python train.py --d_mlp=1536 --norm="layernorm" --parallel_block=false --init_std_o=0.0 --decay_shape="linear" --steps=3351 --dataset="wikipedia_en"
MLP neurons of a small language model. Each row is named by its layer, matrix (up: input weights; down: output weights) and neuron, and shows model dimensions 48-175. Each number is 50 + 10 x the weight over its row's rms, rounded and kept within 0 to 99.
Before each neuron's rows, "fires before" lists the tokens most often just after its 100 highest values on Wikipedia text that the model never trained on.

fires before: ",", " ", " |", "ell"
L6.up530:45 51 40 32 69 45 46 45 48 39 38 58 58 48 56 58 37 53 54 70 48 51 35 42 58 39 38 53 66 65 45 50 36 42 46 71 53 50 49 41 41 42 45 49 38 54 31 48 54 65 24 52 56 69 42 45 54 50 40 59 43 51 46 49 49 45 53 39 50 60 70 43 55 56 60 39 60 48 47 46 54 54 54 29 45 52 62 39 51 43 40 43 52 31 37 48 44 54 54 50 60 70 57 55 57 57 54 18 52 51 54 47 62 34 66 41 38 50 48 48 55 53 42 39 74 50 47 67
L6.down530:48 47 46 30 52 64 40 26 44 49 66 48 60 46 40 52 62 44 53 40 61 69 38 54 29 52 56 51 55 53 50 53 42 66 44 56 49 52 58 49 33 52 54 59 68 53 63 70 56 56 39 43 45 38 53 41 58 54 59 60 61 56 72 47 38 56 42 35 49 45 55 58 39 44 68 58 55 43 66 74 54 50 49 26 53 40 53 27 49 33 55 48 59 58 48 39 46 63 50 43 72 63 57 55 52 44 46 38 53 40 49 36 55 42 29 60 54 30 52 47 74 62 45 47 68 58 60 55

fires before: " |", ",", "–", ".", " |\n", "\n"
L4.up18:46 41 65 44 45 47 43 25 57 64 56 55 61 30 42 33 50 54 47 48 62 59 45 57 30 64 54 51 44 65 41 47 60 52 66 57 64 61 52 53 52 60 45 53 51 35 59 54 42 35 50 42 45 51 54 52 50 41 44 41 62 51 41 58 73 58 53 47 50 58 48 63 64 49 32 41 37 58 45 48 60 57 48 26 53 54 51 50 49 45 55 50 42 53 46 39 63 60 46 54 45 29 40 61 63 43 39 51 46 53 54 53 47 65 62 29 33 41 56 55 38 41 39 63 35 43 35 59
L4.down18:48 40 59 54 78 46 54 46 68 50 60 51 45 45 59 44 43 57 41 57 38 63 59 57 72 54 64 49 37 30 54 54 39 55 55 61 42 40 65 49 54 54 30 51 49 52 52 42 47 47 41 54 30 48 58 44 56 59 42 48 52 39 57 63 51 60 59 51 59 26 58 63 43 67 46 41 52 62 49 53 55 54 53 48 56 50 43 58 56 44 46 50 42 61 50 49 41 55 56 55 35 51 68 66 62 56 42 44 59 54 64 54 63 58 47 48 53 53 71 49 39 56 53 43 45 58 53 54

fires before: " ", " and", " |"
L6.up1197:62 46 49 51 37 64 45 51 60 47 60 48 44 43 50 55 45 44 40 60 62 63 64 46 64 36 49 63 59 50 55 54 61 52 45 56 58 45 51 57 41 52 50 40 64 51 68 56 52 79 64 40 49 52 60 61 66 50 35 62 36 57 43 43 55 43 51 47 21 49 48 40 71 56 61 52 66 44 46 52 37 56 84 65 50 43 59 42 50 50 42 37 31 42 57 52 48 54 44 56 37 50 51 63 57 43 66 65 32 36 41 45 52 61 55 56 39 61 67 41 52 53 43 45 46 49 70 47
L6.down1197:62 42 45 67 59 52 45 45 55 33 46 57 59 55 32 54 53 47 50 69 43 33 42 38 48 46 60 64 53 51 70 62 40 40 52 51 51 36 52 64 57 32 56 55 64 39 53 61 50 44 35 39 42 44 59 33 58 39 64 53 47 46 45 58 50 50 47 47 40 44 54 65 54 59 55 48 54 77 62 47 60 50 52 38 32 62 56 42 48 69 51 31 64 53 46 41 69 39 39 46 45 42 68 56 58 39 59 58 49 57 59 59 55 65 59 43 53 49 54 56 45 51 42 26 19 49 46 43

fires before: " of", " |", ":", " Att"
L6.up406:57 60 35 41 42 39 50 52 41 34 43 51 57 43 56 41 49 43 57 55 53 50 50 36 45 45 57 46 57 51 50 45 33 51 58 48 68 46 59 42 59 43 51 50 30 35 69 41 48 50 57 51 56 48 52 42 48 56 44 56 77 34 43 37 61 49 63 54 46 51 33 64 61 60 46 45 54 49 57 61 42 37 39 31 52 36 52 51 45 54 39 48 39 43 40 55 38 51 22 49 42 37 49 60 52 35 55 41 57 56 83 65 53 44 53 43 45 39 37 60 53 81 29 40 56 43 60 51
L6.down406:60 55 38 46 52 43 59 66 44 42 43 59 55 55 54 45 31 45 72 52 36 53 40 71 53 51 74 73 30 59 66 46 35 41 54 57 50 47 68 58 40 39 42 45 48 46 49 57 52 53 58 57 46 56 20 41 32 46 38 61 47 55 69 58 59 55 67 58 43 53 68 60 55 61 61 41 59 60 44 50 44 47 46 57 48 49 58 50 50 52 54 45 46 53 53 59 46 54 28 56 44 49 31 52 57 33 66 51 52 50 48 61 61 62 49 49 56 55 46 43 40 53 63 65 46 31 52 44

fires before: " |", " ", " |\n", " ±%"
L4.up1305:55 53 57 46 46 41 56 37 50 60 60 51 61 49 51 59 36 55 43 49 59 23 52 50 41 67 48 53 46 22 60 38 54 47 69 47 61 37 36 55 35 58 57 57 37 37 40 44 64 63 67 53 55 36 37 51 40 62 43 42 82 68 45 44 38 49 57 45 49 57 52 37 45 51 63 52 47 53 66 35 47 60 55 55 44 37 38 51 37 60 48 42 39 47 41 48 42 43 62 48 61 63 55 47 52 38 36 57 51 44 62 44 55 67 58 45 46 59 53 49 51 36 38 43 54 60 63 54
L4.down1305:50 35 56 44 35 54 45 56 37 73 51 50 69 64 52 65 65 54 51 50 28 50 56 53 46 37 30 57 49 36 48 50 43 62 56 51 71 63 48 43 49 49 42 54 46 45 63 62 48 44 29 33 63 57 38 56 48 62 35 45 65 33 73 53 60 36 51 38 53 52 38 58 56 43 45 37 57 30 55 37 57 39 45 34 50 67 54 42 57 56 47 73 50 43 56 41 63 28 62 60 47 62 62 38 50 39 53 41 56 39 55 47 40 40 41 43 43 50 45 50 62 62 41 66 49 69 55 46

fires before: " ", ","
L5.up1514:47 47 32 38 32 52 58 26 51 64 54 67 57 74 56 54 44 47 33 65 49 61 46 41 53 56 35 58 51 46 46 42 55 42 44 76 48 51 31 52 54 68 41 47 57 45 54 30 34 53 52 71 68 52 68 52 48 55 40 41 41 73 45 46 51 62 63 32 41 47 53 29 55 48 54 47 44 65 65 70 52 51 47 60 50 46 46 31 37 37 44 44 43 41 34 30 38 53 57 47 63 49 34 46 25 68 69 37 59 47 55 49 46 47 51 56 55 25 56 51 53 41 42 49 45 48 71 61
L5.down1514:60 58 64 35 50 48 65 36 56 68 50 53 55 49 36 57 52 53 49 50 63 57 38 41 48 66 35 52 40 55 44 46 53 48 60 72 53 52 47 47 56 49 38 45 43 46 58 54 48 40 49 76 36 53 50 57 50 55 34 59 38 44 74 47 36 56 56 52 38 22 47 53 48 37 57 63 55 49 69 74 31 45 45 72 37 64 56 39 42 43 50 53 49 57 47 63 37 44 57 60 56 33 42 57 42 52 40 38 62 38 53 33 43 55 41 51 66 45 43 51 61 40 45 38 59 48 41 68

fires before: ",", " |", "6", "2", "3"
L6.up1444:51 45 43 62 45 41 38 58 60 64 48 63 56 46 54 40 61 60 57 52 35 37 45 77 53 64 57 53 66 52 59 35 43 42 55 62 61 52 50 48 39 42 34 53 56 54 42 41 60 46 42 35 36 44 35 67 47 55 28 39 65 24 59 58 52 51 69 42 57 41 62 68 56 43 48 31 47 46 36 50 45 61 46 60 40 36 57 49 39 53 30 52 51 42 47 40 51 52 66 33 43 50 43 51 45 46 65 49 40 78 41 46 63 43 30 45 64 60 34 48 57 37 37 36 63 39 20 56
L6.down1444:57 41 72 39 68 42 49 47 60 65 33 74 56 69 47 53 43 57 55 49 41 50 54 54 49 47 58 55 45 46 60 41 45 55 55 59 58 52 58 33 44 56 57 58 28 57 36 53 39 55 35 57 48 56 63 48 37 47 39 48 51 40 57 54 41 57 66 40 50 44 35 64 52 41 47 49 61 43 31 45 44 45 49 48 73 32 61 47 41 33 46 49 52 53 51 52 61 57 58 51 56 51 48 49 53 48 51 36 26 58 54 56 39 52 41 53 66 58 44 47 71 56 54 51 51 55 46 42

fires before: " |", " |\n", "|---|---|---|---|---|\n"
L8.up1527:62 73 43 60 29 41 58 64 48 51 58 49 68 68 38 56 52 43 56 41 52 46 50 59 58 55 44 42 44 37 56 48 62 55 29 72 60 50 43 61 53 53 31 35 41 43 58 41 49 55 68 61 52 56 37 52 42 61 52 42 55 43 37 37 54 47 65 44 45 44 45 59 55 80 49 66 41 60 42 38 43 65 53 73 53 45 48 51 35 32 43 52 31 42 49 44 40 44 35 49 50 52 57 43 60 50 63 48 50 59 57 43 52 46 51 46 58 58 58 46 36 62 45 47 35 51 51 51
L8.down1527:55 52 46 66 56 43 59 45 56 43 47 49 51 40 45 50 66 52 55 45 40 49 42 52 54 41 69 61 56 36 36 41 41 43 54 49 40 53 51 46 42 38 36 65 44 33 43 72 50 42 64 42 44 57 37 45 61 40 36 53 34 47 59 41 51 49 37 29 50 55 45 57 53 56 69 53 29 58 49 45 59 46 53 59 45 44 28 58 52 53 59 48 52 63 47 53 45 12 53 48 61 51 62 34 39 46 48 44 48 43 56 62 48 59 58 70 43 41 35 42 45 46 54 56 63 54 54 57

fires before: " |", " |\n", " ", "0"
L4.up866:59 58 61 58 51 47 38 71 48 49 57 39 48 45 56 44 35 53 35 61 43 52 54 55 57 49 62 65 59 50 48 52 44 54 39 31 41 55 60 52 32 48 47 40 59 42 64 55 29 59 53 72 44 39 41 62 62 45 67 58 27 63 43 49 61 50 35 48 63 55 39 50 37 48 43 64 45 36 47 42 30 52 56 54 35 60 26 40 59 36 43 51 58 22 64 59 35 47 39 41 44 53 57 51 43 35 34 63 55 52 37 54 51 55 48 40 56 44 48 63 56 68 57 51 49 44 50 51
L4.down866:64 47 60 53 65 55 38 54 58 58 68 40 38 58 64 80 45 48 43 55 42 35 39 63 33 38 58 60 46 50 38 54 51 50 66 53 35 33 54 56 37 37 57 42 74 42 65 43 48 45 54 42 35 53 59 49 62 50 47 43 41 43 52 46 53 64 41 59 51 60 47 46 42 53 53 50 56 60 41 37 55 32 41 52 40 65 29 59 50 65 42 55 40 30 53 55 55 57 57 46 35 52 63 56 37 56 57 80 48 42 69 43 44 52 58 37 53 40 45 58 62 57 66 57 42 56 46 35

fires before: " ", "-", "0", "."
L8.up967:50 49 55 39 47 49 54 49 67 54 48 40 53 39 55 49 38 53 35 57 36 36 50 61 65 62 56 43 25 57 66 43 65 64 46 60 49 48 46 47 42 62 55 62 62 48 62 43 47 55 50 51 54 50 35 59 54 52 62 47 39 47 45 48 45 56 57 45 41 57 53 47 48 42 40 52 47 57 44 62 48 46 71 34 53 47 67 57 48 42 58 45 59 55 65 46 31 57 42 47 60 58 55 57 43 41 60 57 52 65 42 46 48 64 46 64 47 43 53 48 52 46 28 40 57 50 61 49
L8.down967:33 64 60 41 52 53 51 40 42 54 56 55 55 51 56 65 43 44 39 56 53 54 48 36 29 39 33 57 43 55 36 59 60 47 59 33 41 58 70 52 59 44 39 62 47 49 52 54 49 36 58 46 52 51 54 45 46 58 53 41 51 59 54 57 35 59 47 46 62 37 46 41 34 38 56 63 42 43 58 57 60 66 46 44 39 51 57 59 52 54 52 58 41 59 44 65 57 47 46 42 71 47 55 65 46 42 45 34 51 33 41 50 39 60 49 25 57 61 46 41 61 49 60 37 43 43 43 46

fires before: " |", " W", " L", "man", " "
L5.up148:41 49 64 57 44 45 68 58 35 59 41 70 59 48 43 51 50 85 49 62 20 44 65 55 51 75 39 42 56 53 46 45 54 57 68 56 56 66 54 65 55 50 48 51 33 69 60 47 44 58 53 59 54 41 54 63 47 74 54 65 54 45 50 81 52 38 53 38 47 35 61 52 60 38 63 41 55 45 42 49 50 28 52 43 49 76 51 55 54 53 68 47 42 39 44 54 56 49 48 46 61 61 59 54 36 57 47 53 63 42 39 41 41 47 45 59 50 18 50 55 60 55 55 47 57 48 46 42
L5.down148:48 49 60 49 55 61 48 39 47 51 55 53 60 45 58 64 55 57 58 53 51 59 49 44 48 46 49 68 60 43 73 57 54 46 74 40 54 41 47 63 52 49 55 37 42 61 41 44 55 44 56 39 52 59 52 42 51 39 37 45 56 38 44 39 48 51 48 50 49 42 34 57 42 42 50 33 58 51 52 37 77 43 58 56 66 46 50 40 49 79 47 40 51 67 51 32 59 60 43 50 70 55 59 45 49 61 55 45 43 50 56 43 58 57 43 41 64 52 46 59 41 58 54 39 52 63 56 60

fires before: " by", " as", " in", " to", " from", " for"
L6.up405:52 43 44 43 40 55 28 56 43 34 56 52 51 44 51 35 45 65 48 52 42 48 53 44 43 54 33 53 45 55 38 49 46 77 54 53 44 38 47 26 60 37 51 49 49 43 59 60 43 57 42 52 65 49 43 39 49 43 75 43 49 71 37 60 40 41 52 40 45 42 67 40 64 45 56 49 52 37 68 62 60 32 56 54 37 40 40 36 38 56 46 44 45 38 45 46 41 60 56 46 39 47 70 45 31 51 47 49 46 57 52 45 47 44 61 67 40 40 60 54 42 56 66 68 50 71 49 66
L6.down405:45 57 33 54 46 53 76 34 35 43 48 58 49 70 45 42 45 52 38 57 47 62 35 53 60 46 49 47 54 69 53 48 70 57 46 46 61 66 31 42 67 55 53 56 46 64 62 55 39 52 57 59 55 55 57 52 40 64 56 43 45 49 46 53 27 63 31 55 45 51 46 51 50 44 44 59 56 65 54 54 58 54 50 24 49 36 58 29 69 35 45 60 39 47 50 50 47 72 56 56 43 66 34 53 47 51 69 64 48 45 50 58 56 60 40 52 44 63 34 68 55 69 53 37 40 60 51 39

fires before: " by", " in", " to", " with", "ing", " of"
L5.up1175:63 55 39 38 39 58 43 52 49 49 66 58 58 75 44 62 46 44 53 65 44 53 48 47 54 45 69 66 35 64 42 59 43 65 41 43 53 36 54 22 64 37 54 42 53 52 40 49 48 64 53 49 72 52 30 50 47 49 41 47 76 57 45 52 60 62 57 54 57 43 41 50 48 62 74 47 63 49 50 57 74 50 68 59 55 59 43 35 39 32 53 52 67 46 32 35 33 65 54 48 45 69 49 48 39 44 63 42 42 43 30 58 44 40 71 61 31 36 51 41 53 38 60 48 31 52 44 59
L5.down1175:55 43 40 56 33 59 51 54 31 43 69 43 45 75 44 34 46 42 25 52 39 42 33 52 55 51 43 45 42 71 25 60 33 58 53 44 31 67 45 42 62 44 62 45 52 49 51 44 53 53 48 56 60 52 53 36 66 44 57 43 49 56 22 67 34 40 61 37 56 46 64 45 52 40 45 53 46 61 50 37 57 46 46 56 51 50 53 55 43 49 56 43 48 44 39 53 53 68 75 58 38 56 57 41 46 51 74 58 44 42 36 60 37 61 46 75 48 67 64 49 37 50 62 54 44 43 55 55

fires before: " |", " |\n", ",", "2"
L8.up527:60 62 73 32 69 57 46 68 41 61 60 47 40 57 34 53 43 48 52 37 50 42 53 57 48 56 43 51 64 36 45 51 46 36 47 59 43 54 54 66 62 54 39 61 53 48 51 39 53 39 65 50 46 47 35 62 56 35 43 63 55 49 53 71 45 58 61 58 49 30 25 47 20 50 50 63 56 63 40 52 36 52 53 64 39 45 37 52 32 46 38 40 47 37 56 39 35 38 45 51 47 53 45 58 47 42 43 42 46 50 38 50 44 65 66 48 66 45 67 51 34 63 31 49 42 54 39 47
L8.down527:63 32 52 41 56 48 43 31 56 47 38 52 46 59 46 42 64 17 42 42 53 52 48 57 57 70 60 50 39 38 58 37 50 37 38 47 51 61 62 45 51 61 64 54 67 53 52 56 35 43 54 43 55 44 46 53 51 38 32 50 40 41 40 58 45 58 51 45 42 58 59 45 46 47 55 43 42 65 51 62 45 62 61 53 42 49 46 43 62 42 42 51 67 42 59 53 46 43 42 50 80 64 33 52 47 46 48 54 38 37 60 60 54 38 56 50 45 46 41 45 42 38 57 49 50 64 58 56

fires before: " |", "00", "0", " |\n", " "
L5.up1190:50 48 49 66 48 49 37 54 50 41 50 53 63 60 34 47 67 57 63 57 24 38 65 49 41 34 51 40 53 56 68 61 52 63 39 43 66 58 42 61 54 64 54 64 47 34 38 39 63 48 60 54 51 65 55 42 53 56 60 74 45 64 42 62 48 35 59 28 55 52 53 75 35 60 46 48 36 47 60 76 48 56 55 47 48 56 39 33 38 36 55 47 44 52 43 70 40 48 61 55 53 44 54 54 51 53 24 39 64 61 67 57 48 54 51 53 52 41 51 58 60 59 31 38 47 50 63 63
L5.down1190:44 57 54 55 42 65 56 48 52 47 38 48 48 48 47 45 40 52 53 62 49 60 44 52 40 40 45 77 38 61 52 38 56 74 75 64 53 52 56 56 65 43 47 40 47 35 40 56 69 43 51 41 60 49 63 45 56 42 56 55 42 72 62 43 34 54 53 43 60 52 49 45 44 50 58 52 45 61 72 55 49 65 39 58 59 77 54 53 56 64 37 47 54 53 52 46 63 60 56 35 34 45 68 52 51 61 36 60 50 42 78 35 63 63 49 42 43 46 40 51 50 47 61 39 55 30 63 60

fires before: " |", ".", "–", " II"
L4.up1049:52 36 47 41 53 47 40 61 31 39 57 58 72 52 55 38 46 46 50 45 38 49 52 39 64 67 52 62 46 58 65 48 51 64 60 66 61 65 38 52 51 63 49 54 50 39 58 52 61 66 67 67 55 44 55 63 55 48 50 50 45 39 47 48 36 54 40 62 27 37 43 55 51 50 36 36 44 41 43 30 42 44 66 43 51 40 55 64 36 53 49 47 49 46 39 44 52 56 20 52 50 47 52 54 53 52 37 34 40 52 54 62 47 42 42 56 63 46 45 65 54 47 64 59 63 47 55 57
L4.down1049:48 44 60 52 52 67 58 42 51 42 52 52 63 43 71 45 53 69 50 56 39 44 51 45 74 51 58 51 34 43 50 32 56 41 76 70 44 42 59 55 26 43 33 41 35 43 49 35 57 63 60 46 44 53 49 37 44 59 16 35 53 54 53 62 46 64 46 57 61 48 46 46 29 53 60 47 70 59 69 52 53 44 56 53 61 59 48 59 50 49 62 41 53 64 59 60 35 31 53 59 63 42 56 30 44 38 44 56 52 64 67 41 39 52 33 54 57 51 50 49 38 54 50 58 39 66 46 62

fires before: " |", "–", ",", ":", "^{", ")"
L5.up281:46 50 50 49 46 49 63 40 43 68 44 45 68 52 62 45 79 57 40 42 78 62 45 62 55 54 31 58 51 54 35 45 53 51 64 37 48 39 58 55 32 38 56 55 54 62 44 61 53 45 44 53 60 42 41 35 39 53 39 55 53 69 60 59 72 46 60 42 55 54 48 41 39 48 44 55 40 61 44 65 62 50 46 46 42 40 37 43 26 55 44 61 43 40 52 44 31 43 50 39 66 49 49 59 65 48 51 57 62 59 47 39 54 55 57 70 38 53 40 41 40 59 66 47 28 49 56 63
L5.down281:38 69 39 66 59 51 63 57 38 60 54 52 53 36 57 47 53 64 59 57 66 48 37 64 57 63 31 53 42 52 33 67 55 54 44 42 38 28 58 55 55 19 51 46 55 37 54 64 44 59 57 38 55 39 61 26 56 47 57 72 69 41 58 57 40 53 48 53 47 49 52 51 42 61 47 64 44 43 43 55 56 55 45 44 59 51 53 55 29 55 62 46 61 49 65 43 31 40 52 46 46 46 60 33 70 47 58 53 69 53 51 58 60 51 57 72 49 44 56 65 60 62 74 48 45 55 47 47

fires before: " |", ",", "1", " "
L6.up961:37 46 50 44 44 52 35 52 47 49 61 40 65 53 53 58 38 69 49 50 35 39 40 49 58 56 55 47 64 50 51 58 56 60 53 52 62 39 43 54 70 57 41 57 33 39 55 39 54 49 57 47 51 49 37 54 48 52 38 54 59 56 48 55 53 69 66 39 33 48 51 44 35 44 57 46 49 55 49 49 30 33 70 46 44 71 44 47 59 35 63 31 52 32 28 44 51 51 56 53 49 47 58 52 60 42 42 32 60 42 59 47 53 39 44 52 55 57 45 43 60 40 36 42 55 61 48 52
L6.down961:46 52 82 48 53 81 61 43 54 63 47 50 58 50 35 64 44 56 65 34 52 55 39 39 56 67 59 64 60 57 27 33 53 46 65 60 58 60 60 48 58 53 39 60 51 64 33 47 56 48 47 47 32 42 55 64 54 62 45 46 42 50 66 47 47 63 55 30 28 22 46 62 58 58 44 55 44 56 59 44 52 54 43 66 72 37 55 44 51 60 54 39 44 66 64 46 53 59 58 60 58 31 62 58 42 37 64 42 53 52 56 52 53 43 55 42 51 46 58 38 49 46 52 59 59 65 47 55

fires before: " "
L8.up1311:40 44 56 55 65 69 60 46 53 43 61 43 34 26 54 54 26 56 56 63 56 43 44 66 69 67 53 54 40 30 40 65 44 46 54 34 53 55 29 52 58 43 53 54 66 52 44 33 46 39 46 47 51 47 51 73 53 40 55 60 43 52 46 56 47 44 45 62 29 45 65 41 38 52 53 48 43 59 58 56 50 76 74 44 47 39 47 45 49 65 43 48 59 67 55 42 49 67 46 48 33 46 49 66 59 37 49 36 44 56 64 46 64 52 62 47 60 62 39 62 62 51 53 49 37 58 43 43
L8.down1311:44 39 65 60 41 61 70 53 52 41 58 54 48 59 35 39 51 60 50 40 57 54 50 38 70 37 50 42 53 50 49 59 53 43 56 61 41 56 39 44 52 65 63 42 32 62 44 45 35 41 46 27 54 46 57 48 46 34 44 42 43 55 52 51 48 64 61 56 52 48 19 39 51 27 36 57 54 53 43 53 59 36 65 44 37 42 57 56 63 52 46 51 46 47 61 65 52 41 50 52 53 40 41 36 56 56 53 43 62 43 52 57 58 49 42 43 48 42 45 40 59 53 52 51 73 47 48 53

fires before: "\n", ",", " (#", " |\n", " |", ";"
L5.up755:53 50 47 35 59 57 65 60 66 73 65 53 50 43 61 73 55 49 44 40 81 43 46 43 40 41 52 53 39 54 50 47 62 61 57 55 50 38 48 43 64 53 58 48 48 40 38 39 47 57 38 66 57 57 46 49 64 62 47 78 44 59 54 46 60 48 32 64 52 32 41 64 55 49 51 40 60 50 46 39 50 41 41 35 35 46 43 57 46 49 45 39 53 28 48 59 58 50 44 29 49 36 46 55 54 46 49 55 55 50 66 53 45 51 40 48 58 57 44 51 50 41 54 51 42 56 56 52
L5.down755:49 63 55 59 53 40 47 47 56 55 68 61 42 40 58 55 40 54 47 49 57 44 52 52 54 43 43 31 46 50 43 56 71 46 45 49 51 40 45 42 29 42 51 49 58 49 45 41 48 55 59 53 53 34 53 36 50 69 54 68 51 55 63 32 37 44 35 65 54 46 45 52 51 54 37 44 61 32 57 35 70 47 56 51 40 49 36 44 49 53 49 43 44 53 54 62 37 52 49 50 47 37 43 49 58 54 57 68 52 70 46 42 52 53 45 26 62 50 49 51 46 45 56 42 62 54 57 39

fires before: " |", " of", ":", "ager", " well", " |\n"
L8.up632:46 56 37 32 44 36 47 53 48 64 52 49 48 30 43 59 56 42 29 65 38 45 48 58 51 67 47 58 58 44 49 67 37 47 54 49 42 47 35 46 41 53 50 46 49 33 54 52 44 40 57 68 69 57 41 47 44 39 40 72 69 41 53 57 35 52 46 46 53 61 55 47 31 72 64 46 48 56 52 43 84 55 40 53 45 67 47 49 54 52 55 51 46 46 49 38 62 56 43 50 51 60 40 48 42 56 33 56 53 45 29 52 12 48 55 55 53 62 51 48 44 64 63 55 61 42 48 50
L8.down632:61 52 55 51 57 62 52 60 39 52 60 52 46 60 35 40 67 41 39 46 43 69 49 60 44 58 51 65 45 44 62 44 68 40 47 46 56 58 46 70 58 44 47 23 49 49 33 35 41 36 57 58 47 54 62 44 60 47 59 44 45 39 70 49 45 52 54 46 48 37 61 53 52 64 47 44 69 51 47 58 65 60 51 56 44 69 52 48 41 50 33 38 46 49 62 44 65 71 35 67 64 48 33 61 44 59 40 49 57 24 43 60 45 50 51 58 61 48 50 49 41 52 60 55 43 48 46 64

fires before: " ", " |", " .", "+", " |\n"
L5.up1416:34 46 43 63 55 59 54 69 42 55 49 32 50 64 63 47 56 46 54 54 49 51 62 61 59 46 56 46 53 47 53 45 55 48 34 38 31 44 47 47 53 66 50 35 44 49 62 45 63 58 37 66 67 50 41 58 46 68 50 62 45 53 51 47 36 38 45 55 48 46 34 50 46 43 51 66 51 34 41 47 50 34 56 61 50 48 50 55 49 42 46 39 50 37 49 36 54 47 59 47 49 46 59 57 47 65 38 48 56 51 52 45 41 50 62 60 64 61 68 33 55 61 56 40 66 39 57 46
L5.down1416:58 46 43 57 69 65 40 52 35 43 56 33 53 63 62 55 50 65 46 51 46 50 54 51 42 48 63 38 54 38 65 49 60 19 42 51 29 49 61 52 50 44 54 58 47 41 71 48 35 48 59 53 50 41 39 36 49 60 43 46 37 42 35 41 40 58 67 52 50 35 26 41 51 48 51 43 33 45 37 43 41 48 73 61 54 44 48 40 54 59 45 60 42 41 34 59 36 53 59 48 37 55 61 65 49 55 55 64 49 60 72 48 43 23 62 68 43 45 59 40 43 77 54 54 46 70 51 49

fires before: " |", "1", "0", "2"
L5.up1139:46 47 45 50 54 59 54 40 25 33 56 65 30 49 38 43 52 54 48 40 80 28 60 41 40 43 51 48 48 62 46 65 40 49 40 51 42 48 38 57 55 74 29 34 55 51 55 42 47 61 50 52 47 52 36 43 58 38 38 56 66 64 55 60 64 49 62 64 53 50 47 45 39 51 46 54 56 41 68 57 51 66 64 67 53 39 39 43 38 46 59 29 60 40 42 43 51 54 49 33 36 62 58 53 61 57 41 38 54 52 48 50 53 53 63 60 47 57 54 43 51 57 44 61 52 57 52 58
L5.down1139:45 49 44 29 53 43 57 47 53 44 48 46 65 76 59 47 68 25 67 58 56 43 37 47 71 33 48 53 39 44 52 52 54 58 36 58 59 62 54 49 49 60 60 45 47 48 46 64 35 20 45 42 50 65 55 55 55 41 39 56 48 57 30 54 51 59 51 42 44 41 65 46 51 62 45 27 64 47 56 31 53 29 55 39 49 47 66 32 58 43 53 45 40 55 45 55 44 54 58 49 67 55 49 38 40 55 52 42 49 56 32 69 40 39 49 52 43 64 63 59 67 36 55 49 44 45 52 42

fires before: " "
L8.up1137:27 58 40 49 66 55 42 55 55 71 54 52 30 45 57 69 40 61 39 54 63 44 38 47 68 33 37 57 60 56 63 60 43 55 44 55 45 54 44 48 43 43 49 78 55 46 57 32 47 63 44 53 57 30 38 48 51 48 54 37 65 39 46 51 59 59 60 46 31 61 44 43 36 54 54 50 48 48 51 49 44 30 64 45 48 56 59 42 48 62 38 37 54 42 57 33 57 65 40 49 43 43 54 51 48 26 44 61 28 59 56 42 40 68 62 59 61 54 44 70 47 51 46 55 80 56 35 46
L8.down1137:52 60 59 37 52 55 50 41 51 57 58 46 58 49 52 59 54 31 52 45 50 59 35 53 47 29 44 49 51 55 61 51 64 44 58 52 37 54 65 53 29 49 47 55 60 43 50 49 39 44 52 28 55 43 70 69 44 48 47 55 45 60 45 41 60 54 56 43 46 49 55 46 52 50 36 47 62 55 58 33 57 39 57 60 44 47 54 65 50 59 56 41 48 38 49 55 55 59 37 30 53 34 35 44 59 55 57 44 64 52 70 46 42 51 58 64 59 34 40 58 51 59 53 54 52 43 63 36

fires before: " |", ",", "22", "°N"
L6.up389:48 42 48 22 56 52 54 57 43 54 32 57 59 47 45 52 62 39 44 36 57 40 59 63 40 52 56 59 56 48 25 59 62 64 49 62 61 33 42 34 54 47 62 57 52 41 78 57 55 58 43 45 48 54 38 52 45 36 64 34 63 60 57 49 48 50 52 46 52 52 50 61 36 51 41 52 54 47 37 51 66 67 33 33 56 40 43 54 34 43 56 36 61 35 58 51 63 53 43 24 63 57 70 55 61 48 37 44 54 73 43 53 22 49 62 53 52 61 61 49 65 45 56 45 35 47 42 45
L6.down389:57 65 36 30 63 40 58 49 70 50 55 55 47 52 44 70 38 55 41 40 46 53 37 30 44 38 66 70 58 57 43 23 53 67 54 55 52 63 57 48 45 61 42 44 50 17 58 46 64 43 49 44 56 59 40 37 27 52 47 54 48 39 51 39 42 66 56 53 52 63 51 61 45 32 49 48 58 49 44 67 57 43 50 53 60 52 47 66 28 51 52 38 42 38 60 67 48 53 55 30 42 41 58 51 45 55 41 50 50 66 41 54 36 60 53 48 83 36 55 51 47 44 41 46 48 48 55 44